{"n_layer": 13, "head_dim": 64, "d_mlp": 1280, "rope_base": 10000.0, "schedule": "wsd", "decay_fraction": 0.265, "train_tokens": 736500000, "steps": 11239}
MLP neurons of a small language model. Each row is named by its layer, matrix (down: output weights) and neuron, and shows model dimensions 208-463. Each number is 500 + 50 x the weight over its row's rms, rounded and kept within 0 to 999. Numbers have three digits each. A neuron's up and down rows have the sign that makes its largest values positive.
After each neuron's rows, "raises" lists the tokens whose logits its output raises most directly, leaving later layers aside.

L10.down991:483497496566458447529484481400511497464479696489489494495492494525511458467503489573468466452528471511534531519533471617547444514543477538450560510522483539476481496549451583409476482559539539495513425556586564430606472472496522529471558497511402524593544572454434459413441426562458473548536518468535502494422571469507478456546562490476488465476455581513597547566488457523579555490484452494578487514487459460501464516457609503447514596491509586480533507443472487497477502478532524359443480466542480529495547493464453555477441426517467490443405467534570564656451516519476460493536559474618513516471481577400481417478514466524514656515530440366493597534469492553461538433475485500521567411456501478554505466474476547545522497517559594492517465520562474573498441504514460
raises: " and", "fully", " ;", " or", " &"

L10.down637:471462563471517451523511490529469512527491483533522486457537540541389530473535495543433529412631424546514569512486477480568493496562443557461478518515475417465430452563472476497478467545396571504563486482513458518408434562433501494553572475541519509420512545545521533397515494577486468483461452467554389499555467453599476530556523599482591524467454493445542503409476459515417569507519485462494466420493538515525456455531613467453534439488562524494436561433477452468419543485545514500516552580502500492518406497489430483495550531509443483478590521475390513591578500542528484475551504510477546508476495571452443518437447489573444370522443530503525473586506404530599556436453529500492544539521561454472533513562574507512514491488619553450551526502530505528586561570491518
raises: " its", " their", " how", " his", " what"

L10.down745:446608465487460472322498471523522409490410495436526484513474447514500513588479488473498483489465506464557488499371452557510575497609532516501588553461585444593563562522500501459387462489568457448438435422467518507475478497531535534438472485534501551488484570496553485533558487407548550469478437511576412432522500448555404486577500443518461472540476566413539360527439540474509513516479455469520535527446495500525502422483511465496515383486540494529493488484574577488521536540454496520584431475648442507486477450520494465517526444554528462511518467452448471475422455457543498513410458492450435470501451451489476554598529412548458404442599513532364496439488543495432488422473533496452494554539491510489644476499427445425432505532549535511496511562475453507557502559549419
raises: " days", " years", " months", " earlier", " later"

L8.down573:556467468466446488450520511426507540550469494515463458513451500448511484496450585493411469504531507438401500540559494567488483556521442494522580521459482463526570466565489485498520464504449542494517469559570472429592550473553461442508407493470479536523454626478585602448559508481508560455516501525579556495454555565588472494493453476482474500478600473548602540420489424505462448452531445495483525536526470485472549482497461460501528502530632513515532487450518494519483471521532470423452433433484479399584461526461432467481516447523582522410531564572541520521531560474499600470480544516602464482531449488542641466479408431418466542476439566432422527555479497591587470451457596538479494524512519392493568416485601475506529567556538413498501444468458458427494412446511498
raises: " and", " or", " &", "s", "/"

L8.down676:496501497442499466502478563481529510520441490503562515499509483504536524555615463489505493562512506526421510506541483483510467431485476528452484510465515476438500410425547495455537499476470603375522460519363564568586402467532530535450542548540431516534486541545428535504513472523581397444593469433645517459465499534455491445535498529487532528600456507419597435525673505557486436585510512580440580383471492462502523557443494441525437551499453485467514474440519513457487540475458503556434441403495450456454442514425401418425526448486441492363452465517511501534543438562518491534584489516479519419565418439518515529494591404456513481557601496535528503454569538522442453533389496591471531493528564497474486488582559517465486498568491475472453500448502630524556499503455559
raises: "ter", "no", "ters", "na", "nes"

L8.down143:573399571428563469497493433517415478492468476501497502450437400456483513411462447524602472483403431480452583506423542432474451628485384484488490535538501505550395529441547446478546568533515497478493550563594447555511463519563442515444441576493522581461420581506453409500524531431557512460512606438534438567529510474502530447414616490446403439397492533473426454501534507476514473487505443551445453503531602471491506487538525598556546549469517496473396492523523557428448429539515440525596478468537446471609515523539427495512400480443523452492536421465506491509571469583509506570539575481655462681541566572442570576526480403516455517560483545452492521586506492494514532535548568457435514484456479636444514487523419480439463473504437513524577540536511552490566482500440424
raises: " are", " were", " include", "ome", " have"

L3.down1142:439470419499422560481521466438543497462425512390505455433527527534473473547463525544504571468526471588557458427510470469441454529461501560449507540455573465478577473507436526510561401484566550510415566500483521433424562549544498493493488646542590492477498459609487528550568464449563535482530451536473538532505489413521480508447480492486550490569502584469453519464654574577483547503555555530485554548566517517489501536506600487494503510441562489420531451548491523459522522530516499462473539478507570466553533485431504505521566549501510492510572490504433531492560565495403489514529441500495446507475372571471431503521530494586554482516452512504588473414532419444481629455498487422480483500523453448486500511580511440432476516424577457581377464564552464426529480452429495
raises: "an", "ae", "a", "age", "ara"

L8.down1185:515507487545525631531552452452488511516436542575565542464451474464546365500419489525441459567641470413476477495490530475454461412504500522602551491479479462503557512463549518502444545604546389498534501506522443440509418492470494539575532512469426551591520464578400527583442528515527417524480472407514527581441456406509529497413493476553538520512550605490482492501513460486511488449497497545490442529370524473524512554515534539493426571479464494487511470516499556448473569499483452521348453509456491512569498513387434526485516538462467522489483501524524535537490537472483434529437465455519493484464521464453410524619447498487513509460589360425483552446444539442496454570457467456324535452511543537460352554568535612480496506537448477474478463492557579499576485458484475
raises: " they", " it", " he", " she", " these"

L10.down907:470587491509456474464527541463540455500532481588477479528475496589529590490410515426471431460398456486450506466444489580511520537505520437516479475497597471462464453449505440484464482483517543611575547548380570553573523516502613419560479495454491443420488541572506506524486379492513482410461541488573441461547597512503574585483492591478530464506512501539436530473740476593513575480495446524554569492448592418480503437469516469503471414478521617546465514447532488413507550487556498499477468569499455443488449547523423541549471498537491434577520476532528494431570482496478487473546473567478519494537539522490465551492455487536413487543612530427485469551482483509507530595491549455502569459492524494591540475657459548476586432403463537461388456534498511455507474484366519
raises: "ably", "ac", "able", "ity", "ately"

L5.down29:550481578480540556497571516540521542485475544474502571504477425528506475540476597482598464420478503526529481478519433462552594622454560470545601465614512490518533561472463479471514482553474572430492504528455561466558528410401518508469446483479540439525462516494496429448528559550527520545479556562491504383389436440569544447405523447509496573465496442590440588455386511479539491557544432467613472611528516538513387386403440499534517540452420528496464519539449457461459525483485465514438522494457473523554537560509433578539499505453490402470493513613511546487514556536483537462484503575462510496478465547502515420531454492559681516519554505473490471553501590467458483466513526516514495558489495555511486489415451456532489486461435554436487429411519482414501612498444531
raises: " who", " born", " whom", " suffering", " ages"

L9.down182:551475522519543397486541486428489475562431499550487547560477478503514532584471440399552472441461504542496444541494500624545483539499577491514442477465540437602485479507516538578531560502535498409515512501593511465479477490527386588594492448540450563438512461498544577550442541595582567571499498476559480529512454559432515480585515520532416459532553516589466521557442550476445531501555503505519480567497523425475514477427449604502554569541557516523513441454504460522484450502476467571596494559467506590550518443543475529547495461440540461468509577548382525532530450524521508449432454505510481404457520450491522588527423451542484589470532574498491452502492422542492433547469511473539470470501475479493494426516508484623494468429487452573537483525494533475519444472497443
raises: "istic", "istical", "istics", "able", "ably"

L10.down1232:496578509550521515438412484422557504418480537480535578459472517559518522491420478499441468500512491605576475525558581523468481611460484555460511553437491438542442473538547514443525516485519397526462492494572486482427488514555532577561454546567452425515515568415396554574535476462457536527565502454434461452518548489565533552540449453476455441488474588544503574513466543532543535567515606514402517617518554519529596423526425445544407545504507491552583521478527518539516461490449535463400537571553491515395482520427497525568463464532450514387536487545546579437510479454460549527645484404507576487488575478521514540504398513532501455592459492467561482454527576439446453503470461463418460470447561444500598586446491485473497544496483490456506389545499578508481409477539586
raises: "ana", "ann", "ani", "iles", "arl"

L9.down1176:525445416447569570508483453567571497526460580472518498487512538514499492441464493454489472469573530486475512483559450478460534347550469428485446544491470489495478526499490507512554589516499505538485445389440421507473389421504469506523500413411403452541567518528504502463437503490569472501488519481462510464535425471531475420431519556474519588532439592540493443537485478496501457439453458553390488506407558427496490600424518565562452446490491482509495529470488560536438471522524591402399515512477536464506524559525408563494608598508427518558486514481513534513539493536514430464529421479612521510487529572464463491544512420425588361453535483468477535488560534552495518487538456531424544507512593426482512490623534521494547530441476464511585479503483451491531473466521465
raises: " it", " these", " this", " they", " she"

L9.down463:545491493554469489328556575490489478539468469458495493560493500495531497518477586503425464587594485527472513523475540580511501492530530538423548520561479497447592473515391454496563486474558534525426502538429566537501540542513564557468467529626425542453498575461445527507526460424556560432469473538557421501563543504573534487417479467559451475489462549409441539458429565501467439498492535501542466562473511427489520516471494523423513544529486500437489499511474562391484490489514556519447464548665594558477497480448617435502581389540515425520452561472467525489487480418489454421527545490424485394453429531545448483448401516479443505498523546559483476532506516492461523431490430517451584505517468530480465498548470496523493498502476478487509537621504559522500491516483562
raises: " hours", " months", " years", " days", " month"

L9.down198:514478439478431503457493529507454479578559594479524529482460545536448492486446459494505477407581483461517491431499581514503506494477550558503521530553435547475538517592512468444529531574443473477529500498483543524531492455486490545507475496506435450517540437465606525508448498516429543430537570435445485544516350492488483546465511576434442537554495540475481422587522505580417565472468430465471407456443535422568494507391577531507448457571468533574551460550516512522577460603549530541414545488484521455563538522547431553467470576396524492524473496460552464435436620525460465501396379483493421495440559622443510453465431503559534498556552466468421505546583468454446579545542438617493491521521468491478455454488528488514496489412488455500498657565494461525539518527478551
raises: " they", " these", "theless", " this", " it"

L8.down890:569517523436552556493464423499498493450490500439536528543439589455465520415423516488497522501495467548547526459435457446378553491481583535588456443496496497463467591510562451548559528538649519504487486487483497558580505493525517453505479480546498496467553484528483522561456466514552422455502538480566595581550507515526503590444487559463537602543482458534487565470442504500496582457420474531497538440465561528531481470519476417511462469504399536521542467551545447527529445524413559587456579461491492522499541477533494529389613525502380581418472455517529474515480572569408553482457532483585471555468431576443473546400402457551508544455523462543515418519481514537405519515491575516445482458471501528555459447566490565582480417498478551407536479443534486519530505548523537
raises: "olog", "ologies", "ology", "ative", "ological"

L5.down687:479571515512422477505506396488487518444534504494471505502599592610435604557471472460480393538583473523422437451538464476421502426495538431600500484464465422502470478514479474555415559481509394367497486562488547518572591480543470489498472488496486431513604486577518515472553437533490503461538410553582643571498467503429471485471531526545494484471374600475498530513487537538446496482470567540481463485415397449494552459521583465478407401461461451464423486454443503524440481519491431464537516451529467448599551632488435526439478508553492493485499659512464512449518370498473531427501505518521498567440640446555526507548498495549473548488416526439484517377488500484516485423546455461528452489453560460525503571542533489565542527556451504557546448587499546486464464531566495
raises: "ff", "ared", "ar", "fer", "ste"

L9.down791:489489468462460498461476486438458435506453549379461509463559430542576559532536504494519570532471532485506562497521488446480566426468468520545552464436510501488477516476464444495472509491587400457503557529479441548478448435498460479526492525564520534510497506534587530446505509424490506489456464495485560464452438522505515439576461500493565479506469509504513494485507507535570524517456448500462477550508473504500557506485539500550515544535541580504405501439526641578586528472537575563476472502552495505537557480603595417564414612376519542614579543438476517405530576504539474508533445519480490532551521510573418569456490547484581474539422492551458627487512402438501548537448513399578484504433432583430579520552511498520488442441426546586514449613484460499596540494476572
raises: "ert", "duc", "clus", " addition", "act"

L10.down1176:661487487449648530557476456465442514453526499393474474494465482422521459489503515535657516464502522501534462487543586493480494468546414499476664479444513500511457490513514448556515509605510494527448484494509451459446535420466565478426601566448375601494514479497485434482570470565478433568413445552425489470509484552510507465509543469557507547454477517454519490588385509491506531558490439482462612540535473496441548535495489491495457474545561559414421489503538465531558552471506526626439497455565521469468545553444494503434531503482536505448482467579459403544542556581471495515568466525461492552504464533607532474555478567531504576503484440545497456445492541608559491568508513527456577492505579632505470551594504533575606500363500481480506478589489457485549508606498443
raises: " well", " did", " far", "pen", " planned"

L10.down1007:368431583467423456550482457554463617521386436445554568543581488515469590379482510402532450567590498480473581548423591436563512492529557531560510491439404483558484555480540469523467411523458557520498519492478514570485664480585456527481492472474542485436442492547530477481480469479558491532535528545464571416502389502445550524417470521492451506433492572421505484517543551412460517436544533526455460497498469464550432419586503489449553385574519516456456565509520577477527518487436510493519529451587498475499336454461449415560478559448411487542367539520449466526427460452473544482474585488578460486499507389541465572487455451457482449500547467474584558527509529494558533472457455496487516498507513453496537612451439467483464539512449426527525466453580593502439435562504503
raises: " east", " west", " north", " south", " southeast"

L8.down81:480481541496507461469544415521497496491552473521430533541465491568463480510447531394493452465486484384460493464519482425582501398544538538545507552440535460574527432460487511548544486505507471539514502523634545521531441621529517525492487481599482395474443443521543529515573568400440587494480501435512443439504489542497456480525441483450464562416532451504531517576650532498453435485488420526484547443445453577507439503518446479552541443496463431415524460489631425538526435489504528529521503512587537482507532461490579601456451505522496570634477517519501515493473476499522552508492544528606467529483566502492475393368514490508526515538545546503363563538470486483448450485516494503578506494512443509473475500445519482417464462514530534610557492463482517402498476512506431
raises: "ort", "art", "oc", "rin", "ansion"

L10.down159:487559487498496535582462353471422474504414463519446422446476480529494488590445390489534473455585504493527542540470477579508430557567514479417512557520502471448452332507488541469518583540437473378530560495505499526536568553424504446458459518518528485479429534546469623416456473499438490499515486582544487409458520464475482503527502546416471431523540443481549478411569510562445404498460443506441482455494440586507487461546467572493454417436482517536502482532572442474549465494538477538514478520470439455470510510540435489532437458497569461433471484469526537490550499479529495488505519439537527516527509515544469493559626466461479596531478635533526559568443466433518562391441475453494531513404570430491408498508509423547595577435457509546470557549509468539542531444571514
raises: "ement", "iment", "ion", "ements", "ution"

L5.down790:525551510439482547465584410484470366574518470536505569538474528561499577525481544522445491557538480489470433472526524556464494554483438537476451566439466547523551483466466527484469533582568485580532505584463504514504582557479447478551450532466507525521476504498474474462524458491431536524491475478484395536421509517484505489450547539520521539450522524387439433554507401464474489386484472546460484495463480541529544485476507456520552508520504501504534545491549484406503545473499477423471484536504494553518437420560503474482468601452476489463454436510521472429387541441507465439513505480493438434549491535600431426527502545549520539635487513456512547411480507550488474567432523438580515489537475475467425594532451532414462539529556488579500447484541436482603434531567446
raises: "lined", "night", "lay", "est", "hill"

L9.down444:444526558519471456586453485530506470488527504453512528439523528480572427496519494530471429472496485543598542573436544438464586544477511489570424460480447573473480499498536453532541520460558470455529561542573449497474485540526450600540576519569464541421534499544484518586501529572527463547440493481494462527482422597451393543562476550550562480468530399534642492577413562452454502516414539475526484470437475506466399454547443515505507492502421560443430481542429424479514488443539524490509512528453470440453595510545498544517450457406556488484532499437457540498576498446460449548409408573565480533575432461474603436484529454526526581453551530479514469487486412482531391627539522536523467468498541369469476522497522532469443499467543492478559397620523496508553498547512453
raises: "able", "ably", "ability", "ti", "ables"

L10.down1155:612501585485489562519458561561465440530455559446504464502470487545382493529529495525517535537433555427513520474572507497486522497450486529487491534524535467554470484546493502548465444389523464418489544494549516487502449558500500564526544528508486482522432450444501549452465501492521454473578548523517495495474549412517552570468547504476533531488513475504550568535391485515539516504468493548567604526498468511507502503535527479561455550560614462574525552390529528524486492496462557518541511560542500448589519421560523501513577522491463483457546448510568424509490438642529528477459521523489559490422432536443416482586521522567473557440480550495441497493523465516441440549494441568470538465515567477549532433579529522539509502527537517526462561432497465478478522590445421
raises: "ji", "ion", "jan", "io", "ient"

L8.down855:611436526403590550550532555496448532537506604618577549516420471526538484540449423540457439495587413511471436504493497479516546430545474426510563465442460338450514492536449484424495485476551469463534457499465473549595497531536487540480433510505494476514432434482572433533486414440434506487492575448531508509479445422427554437399472467522490506546501543546530542536460608462555392482496439485489518503458449423455491432496554450481354562450514455508506413476475436495507510576507492463445568461491558434516436494508489622516526486484442430484537430495513538529505493442474554509492383490430474516435510475498558462503510531508488519512503516459455533505474420349495427485507474539477504536496454548454379522496463539502567507511445545483498492619555525397490525560514407
raises: " he", " it", " she", " there", " they"

L7.down378:525452507501551435458500475544517521419485527534509409468567477383550558485590475418500498567529546485532457435502515531425465461451481512465562538524504469410519513461578523459466524498529579510466487456500489447492511491449563530558404479518500422525468510536447457503429655552413496467511571485478435543470480619504642389451477479525528554499507513550452453516309482503451550406519470532486460438436488458546446547567597591416499556482486595531532445453567486473486507483493448428508490538467504466515547535367578550504498568476451523409584539463561547569510541519542508490488490456469556541428438513441542489535493540406480530432519429498438492488489391481525519431481473512418560502450529539369440507573479531510540508452477528534546494431461493483608519500476467
raises: " it", " there", " they", " she", " some"

L10.down202:425574559540501533537453505416497516555411470439533496395446571487510506505527515472442520623459474534521611524544480547575573521485568467513528506504431492510576571351458409469448344540552518498465442529525508544464522447516468472428509560530529567478526533470492467500457522469486461521584435542499624437524522416449472506500533443365565607506590437561449424531468466476492420456535462500481512540530480517500444564485523512651546572487521516554499404448489458531485633501450526469541463429530479506449561469587425452502463517477500530472563511464554501420477496533367517491535517567390444479519497474570462559507474503612477485471512407419569491470509487459540469507511534504526546550499452541414536483633554417531411451446419447514471503512537479447484421399463463
raises: "au", "ur", "ux", "jo", "go"

L10.down1181:513509495450507489555511324459431540482445492491476474442413522433536437541502511485451472524439522507529490438466592538486511435437532508523438438494528471516539512460544543484466418471581439540469536422547535438519506485548549553519488421433446460411523605519388506536433489473488472456471542499467404456478385488421472484519536447438520449441599528537459412442568461531449562492408454475485542500522462549501507509507442573498464416464535554552502505489550508472460506529509463516559486575504527521586440641486493499381533413422497485555427473549531487555599463559557486526433477464498527554398505449554469528557488465606423571454485560562514460410494541506574487516490469502522486522503460458511551441585404462524530559531492508554434460428461490510501526582438448
raises: "ted", "tal", "ement", "ements", "ore"

L9.down162:443480470423488546445392477450553506582581529570522550477490536555520516441470594391541501412513438494583556516467515501357490449525516533526437457512387479525538493491515568473509424609387496505501508485535531497541413540560489486481462487509479572461466531458463489525505498531504565476533535483452516462479548473436460537544448522520499557517441385496440481569584501557514477566387525463530436548441475465498518439491513531526439504551535447533421520581578451465517446672488445514410452667549504424551462559509552439510509491476511455504409563528485530445474537543518442490507562459422465521454537461507493485423480511534569455467472521496370492544507512445560545453530607512468514560447428541501434472570472509515535489455506579476487555431500433492521473472497528
raises: " parents", " children", " father", " daughter", " sons"

L7.down410:535511485449537609533437532399456537556517536542438413423486559517380424500449427547518569426444501546518493428416468507562474431455544531418524531527541520465486515495486466530492504552473548529561479425576523539504542461554597454396453476457555545506448456535502470549628485525437514429563515517491515565536531529397453564486508491486585573499481596507404545524519449427591450499575507451435527429504571585407485600468487551436599594485494515424448580386428475504475483481448549524427503573483433481491549498611509445470520475488505522526555583422551458390456502495430507494531418531541475449451490558518586493622457538472516563602423558530488544491490454507344572572582507466547464471497367549423554485432427480489507488462445518539451493595511491547556510539464506
raises: "a", "e", "an", "ang", "ú"

L5.down815:496506489555527538540444519475543554512470511427512482453540457504565557460451546517551435515544518426566455529490533543515505454584523516535526442498480560471538424565553607526514383528439420500544499436543538557542494510508435516533482503546501456432520472530505529491463536553521497481520432498489522473394513549562554493559514438401477528426481432487477462503470434568388410562538466493486497514531543483472534436506504490500520488520519490519443458547442486529460527503388567516476518495460464523490510553495558500466502572489521469437500449510461505579475515520481454551468516429463483517560511485497449560518571534507452510515513497476471440474424488465473570493589423555499420507486431470547556489565509507469403436508512501484565485498470503483485612597569392
raises: "Final", "For", "In", "And", "International"

L5.down605:565518533434521477530502633473469507490446563563377471510528476508418484510505487441480514411529442518548479587498315565531496490495500397434500457510509403447475548581594453582518421578477474420431504490429473473455531625503598480525427483522495513472473537467579429499486541507521585531557470529373469557554529554531506460455483554416451495520460508572457530434553485505514459538406486524467525479511501550511507555543384548503554556511524504470399541521538583481500472521509532544464610494519515517449546500461455559520475543434597521549569537492529419509618463484520477598454578570471516499529511556469524527481558552423479540479538426434472525541418470534433408553545491614578504453469429431397516557507531422529426450498530493525470491476521390529441520484543484
raises: "rap", "rans", "ral", "akes", "echn"

L9.down919:394452424508533431481532507519573519504512499529507528461456563469553454489498378546627545571642515592513471526570468513521531475449597456506476518488496508508573514482496392525504546439546535519428491443436515484535461529539525513478451587490472513450447418405518569611445552487412497570405540491630498476442454565529550406491460459501388477439563536528403566529552457543547570467503507522364517500536376467491579594562568471505563435488589490526441441597482508587525493575495501512505421464422473555534544499407486538451462502454488410548569456535529484554443413430514513541587477446554390552508567439503528486474484483544467634528557393417485517512504573540526436492511527481539467491422497537535475535430475534538558531520397454467504510466563489489467395511484524
raises: "aries", "ils", "ila", "orship", "ten"

L8.down1214:564417470483557524553566499482464551531488527593496496452485484487508460464502486510577496501526444500519485389484440588440464451504482441574585479414514432484425480561503479477462505449499532546533531515478560520614466503475564495520531550473524513603506510483440442556574480566347445449378598491566461555578504420408487426384580531493458442475485529447478375551507550469475508512514475516472490466471484514461482533544512466446455477469479500489458471523512471498546522507513477558545518445491531652557549557531465534551577413441581444471590481425638532600519517447434504560446423562492544467472511506421431520537465543522498504523500482551483517453598481456611480456498427563485565614488414476493487567451424530526531519502468568541546451626536422427628394415518442
raises: " they", " there", " it", " she", " he"

L9.down411:491438445475538557473482403568505463509440400513436455473637527511505479538483545600453457508602580463510472543504545488594517538451506466573470593528440507487441492430472456461532411544510494456561510540394598517564473441577528485511474482440499538526531465417439494488456532418378531490522523463483482557559488492538629577530518609492538433534532454512484533572442409493507462437572446476538462387553493566353497496505463555521568458480520385513543479430495544538519450467494508522442560467444552591395492453373509493451450465489485478525448398464670467523472578499496542441514477587465426419444519464460504438498486493533546559449510491482496524511505571554549528478537542524532605488514510409407561543481450562506533415459452509427557487495439439460422490518577486
raises: "ess", "ers", "ered", "ew", "ere"

L10.down298:436517575528485514478577469552454517532490456505507492540486470420406486523561542464454522378557452588551511521497546494549455507506489468463545521490536516550550498539496559493611465524500517530544526605451395502434529550522447450524552486447517517504499572526404507392460466599496383470539510497422412449517458522496561544494464466514513499478584583500388465480363460515464495478508493490515533409485484428517542444499578519553477467449480497506531411535433534455400549524497504470503547543470513518554473533482497533499463516475482527474556567456592539598488501612485451511578497524560571498427412640431489404621497560534498414560501493509502455500473501556556445506423469490552440546518470453489366554453513565548512520522543543511495487484442527555538429490488451
raises: " its", " them", " the", " some", " his"

L10.down710:455582519477487507504529512484496513532462534551426492429517510521542470462520407575507547487438524466567516473445433478429437536498584481459494509545540445419512563485455498439401537364454445496473493526499548482456422505543634533512528465464444391549410467513487598443507469464567476460455527598483436501480560532481556477494519521513513572480565455494471470494488476554517475527531508584549523649516428455487497556494478551538556396443464434528465525527442588587534429468469525488467547600527554474462498457611541556490546538511525473417573497511492438447509486483467514528508525429544505528537497467523478565531530475489470507475617530564455508490413537468565530470415476441504432537501467483475493517461373442495458442429452587498522491495495522469581527490450552
raises: "ello", "sk", "ini", "over", "ca"

L10.down481:548487492482476540546529545408501521375519551462593537560442556466436475569493478419509527371433428411415463461456452471496572516447392459589501509490455553544436545500430438456510551510442450523599490552544462492494527497640484506426533502446456495497546472484505443490519509450568558469468535499601547537442459466472511552498477553516457453587550501546419488535357410426462389458554431546554462550541494516529451538441380482497516568481408529461503475545408498495479494535430493470490441561576429563500528482509467454537490493479515438551560551539578527536457474493515552459544447500435533543514513456456475544533473410491510492597476418520424445507465552487528487490557486487424447482494484512508480584397513433470437544471527454503492396421479521459543578424521511
raises: " who", " whom", " died", " wearing", " resigned"

L10.down853:453439472484496434517507440463510466545488494586461476546486505503496440463414470533480531410571462487524655542439519485510411484581491578459496604470512571567501487433474436410554574498401468472511533527583520538472436496513404466540439525465546465538453535546510516547504522427525446436519552483443498427499483529622518436521541428496593543457477483489496510539615560471485524580524510556585361507501516422423476454521457452478537513507538507475487567476453508549544529515372447455455503479600466534452492485483502514486338583534530517544563523555547539428482562474442504411501553489521561552440514466457512517456518494443478555529525575565386558533467529519610546410529483484440525670521497426531537540463463449497569432478450472528570526485549433559555444526555427
raises: "uts", "ens", "eng", "ux", "una"

L9.down201:488422458477434526501550386354442510423481603542474462594508504563489412512515648484474403456472444489485554503470472476523466553539576448505468508399507396457378530443543537546489426542550476447482562449460518585505524468467480464641515458448486414389435428475494467557476490485516484432465526509535496515544484532455536554468546545506499445472474484489424508534545505504456588593466543520477482549561414570517528394477534585478617516448445592547456491506524471483549663487475469470436553576440481531569473544500593446469494448569494570528410580450472435448481572483506461410524445492596478476606451562514570542472488581541470607529520488540535562523544494547504519571502516485528464545473436559527554438554457514462505490400572465485404515479505516407446483501438427
raises: "atives", "ably", "ative", "ac", "t"

L5.down277:465403530460486498482493477452457495504470418490488515503450527522446510487494517489548467530376467507518516492417475498495472566456441495411498478521508481578477471483558515423502577497525523495542535523520453505465437481580577492502479548488553502507452497516456493537609532555481566502564501454554489511522512570450559516532538535519432352417516452518453440477515513562583557543524447481478415562466530528554462558612483599429559528500515422516394491549508575418484405480486484563607513472539417501567452517526468491451441528516542553489503466504496531593551527537499530530448507558505513545481589478438570539529429485444451494597445516446499522489478500519497486478517512581485488459529538538436431531513479515498405501537510579544532434508408538541488600552430401
raises: "'", " were", " are", "hip", "’"

L7.down720:475544404527447478442525563554548516488454540528539485634463502486502438527561525484499553429472505497454583437537400563479544551579507411500564476458498479497519458507550433558500495507470359500532500384433528508480527561604562462431423422576473477606434556514392489473508487614597489466542469385468542500523535534456457576424461570549445526541497572464485529533523509480528477519478612570455552422567467447537543495449467521456558498515541418494464540560557388455567541425428546566548559551494474576540604576551513451402523441499509417554522418491515586451512495490598476563571473497524496434470501493565499499481545469591534481527478537619489448509514438504540412530517495519401388482521485444564532459491443419468549379523502490441483579473428540466515464543528464
raises: "irs", "ere", "ery", "ir", "ub"

L9.down1193:497592595561489573489487541513529434512456434410493470491482582633441567454555536480475486541416515554568520446528448622525526523493458536548514486470558503507476507531498521500485454454499544479493471553568466496462527431549495486560536489514530555536440454458494509481512455408511527490504522558427553457488545500532587537506441479450481558464431464420520492456440508473534367378457441515598512532432401437565477512370497566391427516520462433488504510424481594509526510449444484467592559421520506535485564478578495428472444511407518386560552490459546562569441504487529527443602485466423521572543549480478475541493500487545514575426508534485424477562413467487538607544416464470490540527545469457506475487518530437487449452504477587454474406598534555488449438470495457
raises: "jo", "ira", "gan", "gr", "au"

L10.down670:508595528387543458562464455567535511474448575541439432495519511470523524523521459521493498555483512507482507545488533381472534433500442460469458478550532502533514471527494512495474452540509472447453556509462537481494509516526563513423562495440466530528554401438490456489465465538465466501349532417361514584509527452596595483512444460550510519508463483505420582445407541543431515554426388468524588547402510466515511439620492567507637556564544527551526487427449492511553524428520549515471492523493539481464567456461419558443474526519440438418549494529471507557511574552467526468555497433519412512478528427514485533511349550554472536552443480530509400525435493600521439531419434510444583518446554525508429488499489441475502516497457491507567478607424510485484566473623475
raises: " songwriter", " author", " composer", " writer", " architect"

L5.down795:478558475497579565490515395510527465584580571414405471501501491462469452489532487553591542504463545441558558600508489459493483519434587457445502520526491388372494501460492493463426575587451517414437501518472407565511531460529470401478507489476491375562547526485444529514605518399482519480563531546443514487426585582509527550543540531475433517506531535536513552454588482454540492533456497512511589464491483466555417503488584570471548560422520461436486466442454526515488487460543404460494539537581491439509465544485432506477517513417528469549474486568444450492499435521447463414525516473519547541624575473528478515494580459530517587546466542409422466457582507407478518398439419513514484422496434487496446470578539465537564478493482543488441553537466442524558505476559517
raises: "ove", "ued", "ides", "ories", "oss"

L10.down882:485437509541447518417422459530526478507484489449433505561554477547516515524529535444577577501474561541485459481512455515508524530480502498477548439555562511549565435486600460489552449499466592535472469445480404506455453422481496531542543478547476468491547466560468412494473604545424531450610476466541482576496556479389521444582519497428497649523429531516510443467509488516466499539542505506559517473590443495569514541553574544501575522503513492525659453464506615531490705569551454520536558439538508525491554517440561450523433506460465486509538369563513429528497605559508457440433555522413566438495569527523546492473489488494438463525667530493487535467456466535425524471405463474491436501446583452532618549470488469549519474463499459556540563457521435523617573435515470
raises: " level", "air", "vers", " anniversary", " floor"